From a checkpoint of a small transformer trained on Wikipedia: 8 layers, a variant of Muon for these matrices.
MLP neurons of a small language model. Each row is named by its layer, matrix (down: output weights) and neuron, and shows model dimensions 160-319. Each number is 500 + 50 x the weight over its row's rms, rounded and kept within 0 to 999. Numbers have three digits each. A neuron's up and down rows have the sign that makes its largest values positive.
A block is one neuron, or neurons of one layer that tend to fire together. After each block is what it responds to, as a language model described it from the Wikipedia text at the highest values.

L3.down1105:511470478397507516426497516488515520521422545521561496421524507514438454545394563460476498494552429445533611462578531474506467515446461492405543638572474443431424500529460481567543484531586450503539454419499592455572453440475512553455579477475567500576542466463515604413482437501419548567474564467506537489566536574443415463472556471567494548492430462474461427365561421501455532490514551512495448464490524542569431540485596468506464582490530457493499440509610501452474604485476454
Standalone letter s

L3.down870:483486571452553437435536459515539503571555525432519452473475571496516397498525560498500518443533452433452494538486457434571549500534499463505441499550588426460406537468486484586440430438494562477552567455518573601466468474534613628451465554491528457574535549528529480488461489529519495449420567569478525484460543523531404509530558476519503491460585398514419616489603532458476427553478464466608445490465510559504467543492475545496460515523588510518369484491484476485557489518483443
Main verbs after subjects

L5.down57:562398465544517546507514530601523443466532370513468501519500471503561507401481466434534472447534518460492492500556530511504500554550441471539466514554496487514493512500526429496483437510594526481559440476556496522504499569513481529511528491498580470530429555571490526542608513463471480572541394490504444463500436514467523372456503518460417543498536571572438472446557478564526520527560572431534573432416454499596517534542520457596453528482547487523471508532480461532511447352621578
L5.down667:446442453577535497527538464538519485487431485439559531594545485417486494515528483457508411510541576523499493531543464536508479459441399527405509484602585557498553423480515488515512516530535520577423529386468527484567461470486583582410462433484601423523496461542478478474451538487466504541407527327476493474480463452573518483493488475611493507549467562455543404393412500567553512557497514562426436486528616461522519476486551529511536487580485496496448488589430469565480574474482504
L5.down674:460430508519479453489489513480531485525488467567571435500527524559510521533608470464474540476556467460480580558485503555543456461560382528531433421605503538545513554355530401496481474464589528415430458446476480543567590500527500518556458448426455528492495511503388500461458544449489462570443505594505530454430449407407398531473484481450506522493362496522531536458534476532469540464489534514585478459379459487560475563534442498502555473540503387522429473491505356518519466642567573
L5.down687:548458506503548519540548555542502449449588447540516454516380501491475523515489587489571551487516540517599506556471553487473490433487536521583447504499413612483483468560500470457527474487460605615488483525487510519505390410532522497536510544419478530403454419520436565448460559460483449502481497538578502487489469473528540517560654536476431572478558531528503407488539481579510536386476471553478571475535440500471443568573448492460437520607547555536603499479469507521446503365504394
L5.down847:568575494527514518591379469455512480518463457500591435633480461547446568533507492431543459438594551591356525439547458539521530538501449528529470456549508571492496564500475473497481477478533503524508489460486497546524468518454526531536509519459521591500451445552473495523553469533480502518482393468460448437518526578559436486475440428460487562577518567446573502465483565459529526527461493513520527416494443555585509537497504582527448451529404493492572439555496480501538598470559475
L5.down917:521544481566541519478506474533583578525492527400460504517504541391578521455545519587535529501427554542531440588589441482503566581549432517481457515469494445549449512527452466588523476562466554459444545524446499577542443509557548499442480406508571611540469570496448542509459459461518551539467447513479400552467470506538517406507503450595527498583578564605470544512445465402525488519521479505513442477533501460471436497487527515500417579442513480550444525553574517553551432480448577
L5.down978:456488506524443538540467511520450560441434547492536499478572407494444513490498544545502496412525542495453506475481536496477479541525509500485411487489452485469439479514568419462430464419515498539454452559561504547466525459493404459571530466562495519518526462603508484583517470542533441461511552560366433498508476490418592358558545462531518464455457564541474458400501471524593467514525492566541453419564526446527578468512499435530613471530486474515436485547421543544450532466535431
L5.down1166:489395462555580582516519463510479407524513530466470559499505374407523484458497509471499468494483451454502488559600521449466431481520440510545503499499441561584476467424608506526504504441413464475605401479552492483531474561478460527531494412524421473539598524551599514443540476442562484452505416385531576493520495493470510467549507499551521560580525469488494428462542525491514510471497508532549519568423435518481528399498514462536472554391502516548543447480491440590485551536445416
Word-initial fragment of split words

L4.down92:512496559462446561459490524454516406549547557437486507450460399494469464490495576574509542539468557430530510500483453491536519446484510527447466535544506483499463532424504543534529499377491501534488412439550584479527528535523490533628537506471457522557542440506517447490474514442419544448479540526577482512484569468506455560371456451566503526543465557491518529570517551547451538566412577501501530568447587440395449479523543633499443562518502518506555448530580444506508536563474481
L4.down397:554485470492457582484486515477488445459472522507503539552536442492498477505534549566479425521428446472535567508552586453569533547600555521510526531430490488482467446508392488500491453491522464539421388475585542436506477521512540508421502664521582428538530503507565489481525495522471515460481430462531473563539466547550581480539446469542647447433482446436511444516384398565528596512475445523548564493488560572473461484495406408562475422482481515529426424603532415446537520526476445
L4.down452:555430517476476470498472475476540521412496471549509571409479544448436561574462565505476402566482525480486423543485524495530502498460457527479495546436520518504495490515492462456452414520499517449499457492616481423586538459506483466469462520514579507547465559552589469515457480487525606445486376414544529413499517506528404583510474402510554509452516483587551567492512568588565537497497408512510560550451531564458463447531511535478484537457407446594407501578490582462537500544522374
L4.down613:438517458503519481476555478502489508504493503580439506555499513505479584445555545499454487482476537472471458485527569491434525475538579515464506480513430503453521558459417493500588543458455585440571537537586513544532500530559484465481526440431531506457646461470474462446453518384465503461590447449564514551595580404568590488474507363436488457579481464519473421586569500407458464485544553503495519516417576515487499585533463511410443577526535486588469568520476547549517474435480496
L4.down783:462496542489527442479515440440533410542584499513516430509485558487514455517544602524548437491572544444554515538477527475412490461511583607451463479532509530461481492450498482552609451567476522525514478401490533479474422472473535538448511622434526499504523557540561464433486518487494467484543581490530461513508586578511477466510466463563509533544597402476577460474461552493486498513555514562415552505363569556491477450473422501542487526557449441526471503501533531565535472471450456
L4.down791:526466450394361513502457528386490470607487480459446503457505424536393403466522501463412487486498425551581458507555456446473493548519425528403540466470487496496520468498535500521525479431427514478457491523546509481533468558472532556513382553546493495495568513484451521448469481448530575471544474558520503515503527559486448473467529609447481489510561529481615449470504480528572484554521439505456544513473475462569592484581517444457582464535453387387561366480571500520444524542503480
L4.down805:454489487428594441522559562451461572461558585484474433434487509515463440492517559503598542495446462513543493540449512469483459481545435554533418443508410468372549486490536420517519493452540521504471519419608486542564548498524564463466520566451495486472499516541543407629519416532451553453459624526559588456409516526482470554565488408451510478494451481567563439508455574595552612509380522507378465504493501558455473392471482445479482493483556566562501525552468518501533585421488410
L4.down1193:511473432440524392450418470465425526489615462526470569499541459537538433525500556419434441443470548515607591533504556544535514546467483550444476483486531557420433400501466511549471405546523472484471508452489526451512521491448570555492526571587594483438522523562525550460403489518529465497526524510514473526449517401482398571489559488542559468450553468495531484489460451567514482415517471479475491548526463557497526458368419481484491426550577565568455476525443563566462559537510461
Transitive verb completion

L4.down101:538575554533501455420404497519534493669529475482427604543464501505497441565409526398486440482526493487510479505445488456494490348556440498435548426546460547520495523490499565531552473525368520429515580502468558521458591535440401567511500566447549489573498526500517419526469447487498590489591460441514568427497489502410536345497495532413487463539557519360484512574526421454505434485444547537529499489522476547473540460504563574535398414540545514496520504438400507428492507524470417
L4.down605:604467540456475454506502509487502471500475526518533496566452525585481445508412539463570475470481512468402548570525419539488524434554500608495513549516488493521477498526406415451514460527504486590497439579457532426527399443444489500503516570503470520460522441616479473551403480481519531546403541506405592435492452576480494409494500587461498478513434492486499469451439442486566540584444548538502405483500442533461547507468436594453537534584540485530484481511575418518449526447530589
L4.down733:461510490446530491553497493524506535428426565595475495511494386466529514517492488391558462501444560541577407458445453512421491558440429621419536496425469497532452474515473575576522452423512517442504513533441432477527375513488468526529479443467448521544490507502455488529507516449612527489487529504474522540464467469492601474479476434538471459512496534527500525425538432529575442503538548572520475503562542602553518532530520454589470510546474418510523462414525460504447495535497456
L4.down968:576520558547453499523454580562525478407541465508494485546561442551532399629487482478496539507478493511548568410538524489598435507503473536432472510466484473433482575515482488513480564498432505517490548457566577547603549549438483470499453520520548530508594366434597462554433432502556477529535468440586518543455453442499571442502556507427525523541543412521501543530433412462536489513547529483437468455450556434473571448585469507497482490444502471548548498504467391451553592569541510
L4.down1045:476522456508498451509478523567486480491497529554492415440502453388559546522514534554578466544507553492408468531589514550554483561524535510536493538502410455499542436542511511440529374447444535508469468483511513571474533411461532559432546430496486552590517415535538535497567456482489462544458488454429484565512424597473525525353517437605437495443433499499508430509533535422501478569531589504433562449460521481475488560442568469544434433466513481575539526503461474423530402527519568
L4.down1065:500598511467517549565475584462525522617491483538462453568381516452571558420529515547574414497444495495498491596465503602438499424505533425477401563488438547521462577491530455416541382596468539521452463505477478445405449410504523384473496683591431491517485459478584467500487451534480426501484502414491523485448474532509445454509502501486534573490396580462540500476455573477545525483455469565582587493467596568479419471465593533434546504529581523437443542550530482504462521552559526
L4.down1068:496530597509561443484495505504518618484400433468467497515508563533611546453560481548514503546392499497529453487498406491472346576531476494469431544475461556650595604508588512446577458435432469421459523503511477550439561449499403527476547513520461490524557440485492483508568446511488566457422481427511507499508456546545477451580459505552519600542498546400461456591516484487483560502451454526503516404473491511528480595565528645455507408521437471482454488485441434477543534499439460
L4.down1176:535492587490464463486471502435528465496541472570465534476499578399478400554477520455468378455426529502576505531498545503576393480511555564422550461494566508542482560565549581491516535450463508458510435474517436499424409509530447465451448578537591501543501479455528564469504483474456496485581522428516465485526493488567514587428405458532469460601499536476444487528542439484569503472394449493508530480496508619445535432436520534457431552442431469530568474479520490414460559598479469
Infinitive "to" after verbs

L4.down18:493429528540453501511482436515519529455494457574546547514433496524478505526381548521476557434502511412505557467445524570384432515517485491429453454558521390536470539477563465520510463546469468551549546510499515472549488457586475512509408529504493588520472528463542480517468478463536475426592503490459573460515446527559486499453460430461430410518494499589494470493515531501498562513501519482641477426447495410433507569467538503464568460484447525405420483565581548535507484505406532
L4.down238:546504440464479536491531458532464546465504522479497502583555493607504480582518570507542471579520397509520449478417485600578551560475541512483455550531541486482534492464591449507546613434474522479471486401525428483517467502555486437476400503615428537567547456519553505481498453512559479448518514433487447536496408463492552521393466467498427610599441522404591459492467516531544604530531496465517357504439479421561502508565533495536549523557481484488486441454495483504518517569490453
L4.down326:463409530525480522594439531439465489489506484488513558508567472457523508518524461537538537507452544491557496602468432525548499554418498565546501472476470439509428527515577501501462498572486507437391460553501521399505547541464551570428568457484485470474448509497620462477516485427586525557433407552574372461477615503564487453442478508467497581537470590497463551449484448418510519524430506526519465492594529392509486440410447442449405508552482434566447480515526525422514567414455439
L4.down459:475545550478504564570494439549466517533525418402526533485524414493527484532486499461434482515461521470452486616493484554506458467525450551489558561482444442454504491476435534535495477536477442425518516446458411600499470554479521472515490536527460486504409489404497496481529380532485492588520527491503499472595361568519503543463500541496561486465518481500509511532535490558481410474527485441539499480420505473511487496476607493509431496502491507399618376450533438544489514361517550
L4.down698:485530467545553377512476550516522462514512406481534552565454408614467468510473494477498517461522464545502556514536447562564466521481543565558502485503414455560435536533559443485546569457440493518547565451546486583582503466487550481521515466442520498525481386458499466480372491532453518591423470477490478584570469457465525464561435565447482491565560461571436511469535466544593522492578464423582517509380511442504553477523507554525480656523529470551475485343510591507489514380541502
L4.down780:421421497584533468452574511527498472515505589532524616459520442478471466508526519429556505537534485484491422513467504481435565443446520525467547490566499455464568506510409502586499510578557517589470510446477523425459489568502544517534502545385450538534541533384401487513402514503483411625516587397595535492535561507478495528439408586501555473510538498534484571480553472440580515569446452459494537489372599462463501533494469474512468487478442456452574435489380542640560492541553469
L4.down892:506436524491451536530526516448542412479423427545490433558467499547459518484377515504465448443496497455541539473525509465517461463412493534496499460497525558512433514541601429501499306477452546478561567395536511568517518509486510555480512442486484505488519590479495526411453461542496492464480436425511488543502461496447502434542551580452513533567474504460484392392549451472546545473390493529534466538478470447516523511475419513505425380460558553541487481459606490510546452509484495
L4.down1081:446520459516492453485587511420436373482507529453539543483441484486501530484546554442553451551509487406514634445484526467489566433427521482580545499546616501607494477556501556544525584502501483522493483472525581430593489572488516464407516558586491437520476480426522563511568472440590534608463450388541553538529510501512572456528553529468428425507484473492520412480499524462555438500617478419511501407526511506548462443489569500497448448500475570520410533556553547474491460459573444
Split-off word-initial "s"

L5.down15:529483506414552571464426499464580594473482568577560530486513533426443523479540428504456452567337368456575520567547460466463489562469496493566504382602574586472582494536573489523478488450495506471636549472478494540467451450374460430545544587458488459602462519530482529580547473527445566480545518504535509454504531476511460390539494462493579480465469526456420502423530531395361462464542413502513454512493442506507553515461432444498456451505544550410473444364492466459511507510453489
L5.down210:470489534473525563511468518419444480389506480426486422445583484499453504465498523458535488522500519585499487571492495562519542424452407537456468568472530516565406504474508446528501396442488462462428550441494580449481578469507450347540592587504496535589548494527454466585558587475488493434471541597465532566496470484423517532522507483569516396393523530456526419496469579524507513494489510390509468384534580573410434535499526343512495533496517543485480522482552441510480571420524562
L5.down257:523545573469493556553501515514508514559553512401524499562554460524480557465502425474537537517584547519456578516556441547480539463577515573497563419526517534517438473481503525440485575445459534415426365450444558456499530484503387468557464457560453573553492457509514573438430544467542443467462475510573437474557463512621389459475492435561534550560484513437431479508525442502480440517609497527583495535478393502466525468529535479505441578506427399466565491586602479436494585541581525
L5.down368:501478486393520613458553530518562452528489447449532474525537472490504593514509435558596484538367538457558478547528482573560459520545528646535551533503505412485540519501481507476457482546446535444561439477443445593418588490415430458574496649523548511467477469509506514533491473507541503543497475454556419473517516508524546560497468514468517607545486532424452485464557495507478494442477560477596502417496499483537588513487469567505415555585400430453400423533529516427462530541484412
L5.down509:539511490455510474544486562533424537550363552449524563483500451605506532510566491559533584478437553527554553565526491563491467471454535531495514607381556426479483503520483592556453448466545529434501512507505514449484483444489370435554557554530468461481383481470452546412503405426525486448558417404518508489485466505533431450543410477544532582505468488598525503515517533513466404470578496465551595515605505464496580543469468539551497467570523538527478527536468537569465520550524497
L5.down577:421543555543558538424442431488518579491558451572481481509455485510459445526490490589566552504487467502571456554535541543474536477503462525505575433589460491506489550575612544522553500572455497416493517557508478581516533511509507459472533406521453457540498530456638485524509494460498454489488426519519570541386498539530508503464459484519571520594515443496376502535530513365448483568539497479495494466499553484416567349438481534483467473559515577530548480445346484541490557476494414
L5.down689:562578521358544492507541587572566464473531501532604495454560504531478446623470480477580361515525481550563523464511549489494553503585486592457460415487527637513346520427558493486578414537436547450432407497467465556483475513475467424455454508476474429521510491485636537555553479549465450492450490554482562485374416480590504493491541526536478426542531458516613492531526518482512540514465412581501584460492538433551428569474487467522558560495470473456478456511489559407568453554489501
L5.down844:577451556412523497553488550544600483562495446496636492516420570472550556557514444506513413481407485518498381543503509477499545486507522433478483547379521584523549563520588496492538471439465481494486430477581482473453485429489426457439552621520547475604557484500523561461552587484453590384480578509461536527508459483584559523445628484564551526461505481526471561496571510531585526413427484541481429495454510475494517492563560560460518424518468438562547533563465451464472542474457489
Infinitive marker "to"

L5.down331:447496584528516537506479482459548488488569482505556543487560586496497489548492409535556484477415473458455470495493484552534518468414442563588490433594479499525494452494348485497481503438559512563477584483416462509564461478516606494480460545424503408576407563550507541514482526537433506501457524423488473543476588525492554541530529421479471503466495430578555418551476552502552474536458463512457519601518434574434521482552522511547496520469420459477499476605462522460548595517478473
L5.down363:553503539570549491503468484433703481455621499529521484578493490388487499481577511553582552520460512518443539467525522537528465405469471523447507536560487506539576511514501560530530504377513475502549512482530563457507489513455546543514516495436543485538484523546527432510443408559500498462422506553489472490466487551519505523497455462526538494511536562533627459470495524525514487527397441437522581452531463525497494490513513467468415566459376589517471443492491506537528555465470464
L5.down377:545462437511504529491450442534528407557504480553508543478435506493504437471449520554520443453505527530468538552427529494450481514455483637455450526491514491503539422505484636560556519514460410553590399454534617474513512442553498607453539559507409433533566532518510512458498433538526410483525559468522488564522578451427438456460448591475501569566504419529494528489558435571463509446528419512499531526472535550457481522550541432459514550374427573532434497510514495507541478603464515
L5.down553:424430421551469510537509502612399592541527450435576548485549541534501460568480409490481453525456529474463413536483419481485486591578503438490472439591448510553451522517585421550509595566532531542529518524504501583481465433586498428426479579530581595423533516514494470514508433535499539565578591516592440584475539497439586588516477463485489454508513454475620495603471527461599402560495506592582425527617456384566580523579539471524455455498473502466552497530486533514531544459502526
L5.down714:432483607543479482375470458503452528500534431490546433640515531521573523505472468550561430547562432541454548437501489458463536560416493575507510561541480509515421453492477562489561479372447483583482445508538474487486432553608545564558521569518458481572551502419629510564513468514462466528437446546532479478442500376517541510548493498443565480495500491587597383533500509480479529525523479478487504471505532399508507538443487454500422438461515548566527533443565475517516427477463536
L5.down994:484494496475543582443507461480564668467500592486504427551492452477442479450531480553500527575492489503493418510529436557465586511591480502460552535534497453573512544521492496450496414423567549436492467519499462494489477487578428537510553453542453474484618516532465461474466477442549431534603508459587500453448426507540497422534497480488451498437471459532504492540509597452491482493406502476510469476472525499519464539475506530521505598477488469499441467561533553487523568491546513
L5.down1082:482484532498507496455455525473569550515539523496497472378509418526586438518545539589536526541502455473492505531533469462392434443522407467516518495549449509552574443519471500586585520478539520425550502492446496484499483532442525479488483542435457512560563584464498380424354453475460560536465522542581588424485518455453526501614481421474529473488507513481492515503473499557512518500476425564543519473483466530519506345541473483442420449456475405557486410465412505517474525481549413
L5.down1225:508490580480493510527371488481562494475433512588526573526589525488509451566498421511440539494397566507467437511563491525468528555511580424539370458470440509569563548550437546476505466651482502529503510501497484482478561436481496384478489481496495578500559516570544489543589418506501475452556458510556431498540464521494535574498409495508448526538477410485457510542472521400490532524450418575487568624559441514540599578434525519452464502469476499495548543549502479438407491404420509
Main verb after subject

L5.down145:504491534467522423421456490534485460336479471596464612607480476453469535504589556544512465513577521492484563387556500552533482498496586570376521443476494561545536540463451515487457458453455577457468543526439476439469488579544541468471430473500453472550498527514422590594554548551437498582377558530562498456454540495567472556463432461419558536433521471442475396497470478568513576547510450481645431552554470474446482465490497496533545519490573478549502535481445491487517524396470475
L5.down170:494539485522487490521539464507520421440534416452459487555528441532479538587456520503512425485492498585541484582605563590591565466407522544493535469441575506529479479456538531497509500476430579571547515541536450505543429476459491504566466571597486453478432517543491487495515398503506528505534500439432475502555480485528485506526566590518587445527484465464486432518489561374398496565421537457552473492479516557457492506430468467475534529492483481524495576495479506569521496541597451
L5.down217:466503534470550506505506488478528539544495511558465523552568596489493543479469474555560458531513519583397438415562430481497540431403482466527438406541510477595424600436558538476521489458559500472558556578507419521390482468462458457488507486450418495595517428574581495445552543560497574501515528493451418598496466543558471531472443495521507466576560497517416460540450470571507543589448459484585526568558498456471510483463533469363490501499448581516485474457482448581438542481522490
L5.down639:533461461427448510477479436546483512498541548489549423470497470513520467427482427530533438577541479587588519494558444560424569529555538483506545381561413472453477420505477551509506483438510570434475456452531527412428597526539522523574482490519481509545533581483481458560473579492469469458441491472477506448413478464478433423477531578457483500512522507495512424519466490479448470504478526587548522524482492560489482452407460446451475604476540516574517393469495515581606539565509515
L5.down641:487474527522524587522439438507497475478549453506559414517531577453536521450462500545495591548584469522528491605483529465451479491525353463498551414468470531471439446473588557467517436494439479487428477415478511532524555495507527487597500526504409548580504509509437439471513508435503526472615464437515418554507459463559470527485441586450438475478571502404550562510498462459472481479477553565524492581446502558474456504447531533524382473499430493522509521463526541507409400508536415
L5.down784:621509486469468545465566462518468494514483472506556417527622464447479458571498563539521514564532457449539643472485559453437527473540507571508512415495514475493468497528438471574490547503492486427484557523459567405552493541446526440522515537525534573585493541525478491532520547490421632466392509438404412492421485471550448409412526471572551480465472493418560505517513471604512545553493424542522519400462587476591436465479482515472480530492454605521486532497510474558536519447491392
L5.down957:521520481553524510465510515469503419562434562567457444487446501420504539423451484592509470584533552402619526563544437507347529421441572462449500429469518417570472542471463539536539561432530457427536507467440412477496487452552549511504468539503553529459459470530486476492537537486496470566604495582498507580541522536554553483449455567514572530543434507523550437433511499492564468432499460562578522539484468463433482523413487443387548514473558539511485413659549519480491519508494531
L5.down972:551584519463528454600457576459501493473479503603483483532468526453457533512578528405387522484524444510443537456471571488486485495460411634551463488599521490517400479561522429523511496487467456488611476469592400480572487545467559577450481603518465520534570475492476425524448494455589490406455487501584435492454499531484425454434407474484522454490449385435504441519473495463518533563581477533586511476487663475509462487522556545514463501629518582535458525520458408522513451413497529
Coordinators after first conjunct

L3.down734:531380516519463472483452458501511451371573518514518497446471378493512485483559557523441519595493467568528568588511490486440456447573518512533476539487449479487432533594519486483504563471509482567481509441453427427486586522485438490560457623631449587465451568495494487539481544511502430537551503499494491410427554490503510404468426547585527476446442473519455537544462581563481527578435440467545500498529543565489466547445481546378510457484459549493440384538492489515534396488460547
List item boundaries

L3.down645:474543425443572467538569497484520545535609599624447512451492539515477460557507493489562406493519530459454447507536536411455467500518461451497494597391420404504490458403512474456436506625480586412450455545596547498436483446522401472465562522524476452478484448496476460436521453480448481498521467461411530469461440441518535499490457474531568515524426550474464535497439531531443471501507520474555544498527477541570520375434541504581542431502479526444505586489577406480487484530522603
Pre-verb infinitive and adverb slots

L4.down306:520476515488520543564489413491541507590480529523511507530576463526530544521515486526527538548479586538489477505515628464511456548454477635509537507542518545551529465483513480371526491564482552534573474494478462534493488561486456457493412545470512619436523561558462517437559489462520413542457403490574443504511456541604490504510425545605455445508513451527601471496438530578484489455554602437549481416431551541550535365391573466443551499577444545510453473559521503557544478521533496
L4.down408:558552445495533491543483516516483543551583509465463468476515557453483501350478522600554549538463533444504437439514446509466613527560578499544532532494414531541461445426408467466558437437509472538559551514512517554403524509565516562558475553434419462512558458501419419530483477536561495563502434432512454508508494512472579399518513502515426656507557571493552446513503450565577435555580413517502503571534474468436521531485444465449522520545511573508475550560604449500533503577592563
L4.down551:583497521547552622496498471463542487494427540638481519475597464552516389543484558484463568451470484458553423526452540444535542498526524523480564589565547419459501546453458519452544570498569470482474534418502529478500477499513488409414536474429502451504530496511422546525546515478545452487518565524452502590542445498512518463370493545614530560444489419395536532552603518516500527517481437404518395485469494529463485571430510557480464494405471440549561527600513517447544528482557468
L4.down580:494480562469470554425515475566477491515521430550504657443406407484459591462499609542511457565526531555484460480546438423480509415509385457488553423438474480377501425525544508413566450472466424420500486523548480443560618478440563564569552587548587403496487517512452536622583506434556497468527517533502487501507544371460509525594444494372466501525468490517531568447409595539376482515552550570520445461532542485472564442514492489583503489462423493536511436557502455616572515525523447
L4.down910:440399560454476418553506605506446558577618601498524528468530498495429518588478431496488548534509553475512514514631407528533524489549453404566434467492437488420460417459586465508508523498453491497475495511464561497461608431501524545517486636481426526433489478513491430442563590556512488497470566460537473564486533559560434521377505449500549527549517560457465448538488478522539492439520517414446573508532647454477517446514547443458494410505488566518534396581490397535553445530439517
L4.down970:602503388471465502484519441503490418500508451519448432587659510625526499575529573447527466474538493515469506479540508390607437547544542532461495495527520459454494495453550464416526558478472507489513514484501527452445476467514547556534442475523537401419506489507522447542476528536562545530463497590546503516544429455504549539505442464500595490561417540486460467464462596421531470539459469510507545471477633571353522531417444421407481508470554463549490556527489433547517441508538542
L4.down1056:506490428541565445490503493520533482459420476435527509534494514541424451509459429571441468459442467479462484509533453506597502447567575538449501505469593447516472472541479488473468465485527514536469522555431463487566435594474457505464497604557466514523632570447563476555501551415448596582583519508524440476454449543444559466463499532492417499410488552435534526522566499543445530501455546455558538495512286522471456408390455524507465562479464570479559453488455544545486448541508493
L4.down1222:518425471437525478523505521514482383483502484433482454524553503490530460448570589518492478527389531549506498617569499464520523454563514424456583547452517584482404417550450545442538499559481467616447510588575572521461519422600459575455512501525532520507552509502531430492462460516554507564479518489575503499467590533512556462569474503586494460474525586531424395452517421606539536457495490433577498536495629574403536558503527519515503464470435528461457488483458348477530486491469534
Coordinating conjunction joining pairs